MLP neurons of a small language model. Each row is named by its layer, matrix (up: input weights) and neuron, and shows model dimensions 160-223. Each number is 200 + 30 x the weight over its row's rms, rounded and kept within 0 to 999.
A block is one neuron, or neurons of one layer that tend to fire together. Before each block is what it responds to, as a language model described it from the Wikipedia text at the highest values.

Description: Article title closing marker
L2.up410,229,198,229,198,192,202,198,230,192,181,169,161,231,226,204,175,138,159,229,216,198,190,229,172,197,208,194,172,272,221,249,134,139,243,253,135,238,156,250,255,173,166,243,215,215,176,225,204,202,215,204,255,249,154,238,250,133,182,218,200,189,216,200,187
L2.up412,214,196,237,232,192,223,240,198,184,204,168,179,247,235,264,208,198,185,217,197,167,223,235,200,138,216,284,169,195,195,250,170,258,220,223,117,184,224,155,214,215,221,200,245,216,251,189,203,174,219,258,232,221,212,142,216,166,204,145,184,183,251,169,204
L2.up574,207,218,181,232,196,221,184,192,216,151,204,189,215,263,221,209,191,215,227,231,190,177,142,174,186,233,220,183,241,184,179,191,191,199,227,217,214,177,201,172,182,159,209,209,200,209,142,223,156,176,204,290,224,257,163,241,171,211,246,190,200,227,203,176
L2.up657,224,237,222,163,239,198,161,166,123,197,205,180,232,197,88,186,220,168,202,201,193,162,260,249,187,187,130,206,252,209,193,177,185,203,214,169,199,200,207,206,195,200,211,182,187,140,165,207,252,232,197,193,198,144,190,153,165,191,260,167,155,179,176,202
L2.up722,228,191,198,181,249,193,205,211,190,234,170,151,206,268,259,190,203,235,165,225,181,190,159,233,182,168,145,202,235,187,210,129,158,201,219,76,228,147,174,264,163,196,205,192,153,182,231,200,228,189,181,212,205,232,205,236,193,147,252,209,154,226,243,206
L2.up793,259,207,261,177,196,185,183,174,191,224,170,173,194,250,142,233,241,110,188,202,182,159,230,227,175,196,213,194,187,221,184,189,244,220,187,79,206,192,159,261,207,228,169,203,182,206,118,223,250,242,224,199,205,187,168,209,167,149,194,191,169,167,185,169
L2.up877,218,189,218,211,239,218,234,187,170,182,181,205,237,204,255,185,209,263,190,217,172,210,186,238,177,161,209,201,164,199,266,162,172,182,202,154,180,185,124,240,191,215,211,218,140,225,163,207,222,211,207,229,242,195,145,204,174,248,150,192,232,209,212,206
L2.up955,227,199,242,199,258,212,209,239,159,180,226,198,198,196,231,164,172,216,187,187,194,221,146,227,155,179,210,183,164,193,219,177,195,200,188,296,188,138,128,167,229,186,221,219,182,213,264,198,219,245,185,202,200,216,178,264,193,190,200,201,215,199,215,207

Description: Infobox and title markup
L3.up656,189,205,181,264,235,169,222,187,174,154,201,212,197,196,126,228,244,174,202,193,280,165,221,249,188,206,190,190,203,209,204,160,233,225,203,222,248,225,256,275,228,197,205,188,241,205,175,154,234,227,241,192,167,180,155,171,216,168,229,188,223,214,183,241

Description: Paragraph and row boundaries
L7.up57,192,247,187,180,208,214,211,225,155,173,243,232,133,146,209,221,182,189,170,166,237,213,191,236,227,222,242,137,187,198,142,149,236,209,234,173,220,284,180,187,148,217,169,196,223,236,215,115,238,192,161,233,195,163,173,145,249,196,160,210,203,155,216,176
L7.up141,200,220,193,239,206,181,198,249,225,167,187,186,228,180,230,213,191,208,152,188,227,133,215,152,196,213,210,170,218,200,207,151,268,208,210,173,235,197,220,137,145,199,176,198,219,230,217,222,205,205,183,172,139,210,229,154,159,194,203,221,230,104,224,203
L7.up273,185,191,220,189,214,210,232,208,233,201,275,185,219,171,200,177,181,207,177,196,199,149,195,190,226,204,213,169,187,205,165,208,219,170,209,181,188,152,241,163,143,189,187,207,215,175,250,202,206,167,184,250,188,187,177,261,181,212,249,272,265,239,181,127
L7.up421,217,233,185,219,183,197,203,218,192,141,227,214,218,207,213,218,159,233,178,149,193,162,216,133,166,165,232,213,190,229,211,188,229,252,225,193,233,168,219,195,201,217,225,162,208,202,258,210,223,206,209,199,158,209,170,201,146,229,162,185,195,233,192,187
L7.up551,259,204,193,161,211,202,224,216,172,202,231,178,212,215,184,196,206,223,170,202,182,215,216,128,191,192,240,198,219,245,204,181,274,233,197,205,203,223,261,158,203,231,210,144,197,200,229,185,170,151,230,206,198,217,173,195,199,197,164,197,212,180,246,169
L7.up752,226,263,216,199,215,229,203,220,172,219,220,186,195,217,238,250,190,210,170,167,210,235,196,200,215,192,224,179,188,249,162,217,217,247,175,220,194,210,249,185,168,173,203,178,230,175,253,185,183,166,190,196,208,217,197,144,164,211,141,179,179,198,176,169
L7.up805,212,193,202,217,188,226,218,222,225,201,246,207,230,201,223,199,152,240,201,190,176,161,249,227,188,223,220,228,182,176,215,198,224,298,146,260,149,181,194,203,226,223,235,247,194,213,175,150,183,170,192,174,194,186,147,215,177,237,153,180,194,208,186,163
L7.up844,184,257,183,265,204,199,214,205,166,130,253,237,210,195,182,130,208,162,202,192,221,184,193,170,199,181,213,141,199,155,203,190,214,203,227,253,197,176,200,220,214,174,209,180,216,211,232,161,212,166,147,181,167,176,224,207,175,223,206,143,210,218,204,174

Description: Infobox "by:" field labels
L2.up3,208,172,203,231,204,217,222,212,145,190,218,152,240,221,278,175,232,222,121,221,209,177,196,158,173,199,201,192,212,215,231,186,161,182,188,297,221,168,204,164,207,179,233,201,231,199,212,224,185,195,226,141,219,171,249,258,169,264,175,189,245,197,161,204
L2.up33,210,201,253,166,205,210,184,217,167,212,221,223,229,188,94,153,189,229,160,152,199,234,254,242,202,195,143,158,246,189,202,196,218,205,209,98,206,237,244,207,167,193,212,221,200,168,188,221,202,147,191,148,224,186,203,163,137,147,220,186,137,231,148,223
L2.up59,176,144,191,182,191,209,200,198,151,172,219,201,186,132,264,181,244,162,124,207,204,175,219,198,194,196,205,213,226,214,162,199,159,197,217,234,193,144,200,212,162,165,223,209,233,181,287,222,187,197,205,194,215,183,210,175,182,195,222,197,223,208,178,251
L2.up112,189,201,219,206,169,186,208,233,168,203,193,189,186,203,295,203,205,187,150,136,229,179,240,203,197,213,169,181,205,188,212,181,220,165,194,201,213,189,156,176,234,196,200,194,135,216,161,196,147,218,207,108,180,251,158,222,133,180,233,196,179,259,241,177
L2.up179,185,214,135,185,156,188,215,169,159,195,220,240,219,181,211,197,212,178,184,188,189,227,201,253,171,195,209,207,181,195,196,160,181,200,177,176,223,210,177,188,198,227,216,213,246,184,225,175,228,224,250,186,137,173,214,163,248,142,196,163,176,223,288,193
L2.up243,203,177,221,198,194,195,166,237,180,205,229,174,202,189,284,188,235,199,146,212,207,192,156,156,221,194,219,176,172,222,185,228,152,176,176,297,182,186,232,141,196,219,214,205,189,174,205,250,214,153,186,157,214,197,202,202,212,160,225,170,191,229,238,196
L2.up340,189,228,220,190,186,216,194,166,173,165,229,269,183,124,298,169,240,178,231,240,169,192,140,156,158,215,233,182,169,167,182,228,172,207,164,175,215,152,185,164,138,152,209,195,205,209,221,210,208,209,235,188,203,195,168,213,215,179,230,178,211,188,174,223
L2.up505,222,161,235,197,206,209,220,225,144,179,210,187,200,190,270,196,244,251,139,172,190,185,176,143,205,176,133,197,201,208,197,267,179,180,210,263,211,142,174,163,208,226,216,179,195,195,293,232,127,188,174,253,215,230,234,190,144,208,239,201,221,177,234,233

Description: Relational link before a name
L7.up106,199,168,186,183,186,224,183,205,137,191,213,210,208,188,272,199,195,189,193,202,159,222,207,244,181,178,205,222,192,241,228,211,189,200,177,184,257,243,241,198,223,186,254,230,235,219,182,199,211,233,238,254,202,187,149,198,237,178,160,226,271,180,224,161
L7.up241,196,198,216,194,263,215,228,219,183,157,191,225,165,223,145,176,192,188,130,200,215,267,232,160,184,223,218,213,217,211,242,164,222,213,197,184,178,194,195,181,160,213,171,185,194,147,172,167,157,198,176,192,155,193,161,244,217,194,167,180,208,220,194,171
L7.up307,212,175,203,220,229,205,224,210,192,183,212,204,191,160,217,137,224,173,174,178,205,228,241,221,212,234,208,179,212,214,206,176,229,221,219,213,233,271,183,210,231,236,198,234,256,192,196,160,180,191,228,178,157,188,229,227,204,259,180,186,215,157,131,209
L7.up482,199,230,192,180,169,219,222,163,234,216,181,225,253,196,185,161,224,162,203,199,205,135,183,220,225,229,203,160,219,218,241,157,188,188,260,231,228,199,188,222,165,202,255,175,166,199,187,168,168,199,232,194,214,196,227,212,146,237,186,185,199,172,211,187
L7.up571,243,215,234,209,221,170,146,216,214,213,205,121,238,195,226,241,231,167,192,240,201,204,191,222,204,224,188,177,211,184,151,184,220,201,233,199,259,223,222,163,184,261,184,200,232,220,202,179,186,220,231,157,185,202,205,230,178,203,147,174,214,169,174,183
L7.up693,242,258,234,221,199,172,205,209,227,185,209,182,200,176,205,191,238,194,199,207,212,214,150,176,185,210,221,135,235,228,210,217,217,191,194,173,303,228,199,183,190,224,207,192,225,216,231,250,252,213,245,206,150,185,175,247,143,152,173,223,206,169,120,194
L7.up900,173,227,217,207,229,206,234,270,191,197,181,210,265,209,163,172,178,233,241,246,198,188,168,189,248,208,263,170,218,206,216,185,200,199,231,206,220,239,201,183,148,220,216,124,211,186,265,180,173,214,197,200,163,173,160,214,117,214,142,169,191,144,159,223
L7.up902,238,158,175,199,175,205,187,208,148,224,179,192,173,165,240,142,198,214,216,186,183,165,213,176,208,204,301,157,213,281,228,196,207,207,213,195,212,229,189,209,201,186,209,229,223,221,239,187,226,240,259,236,154,165,213,221,186,240,216,183,197,196,215,215

Description: Structured list/table entry starts
L3.up519,226,232,179,241,177,185,180,184,148,163,292,184,170,231,224,191,252,204,186,214,209,222,187,182,211,268,188,225,164,246,196,163,235,215,199,146,192,206,274,219,210,210,171,170,235,214,154,193,192,182,211,187,182,173,214,195,218,163,229,221,212,176,203,260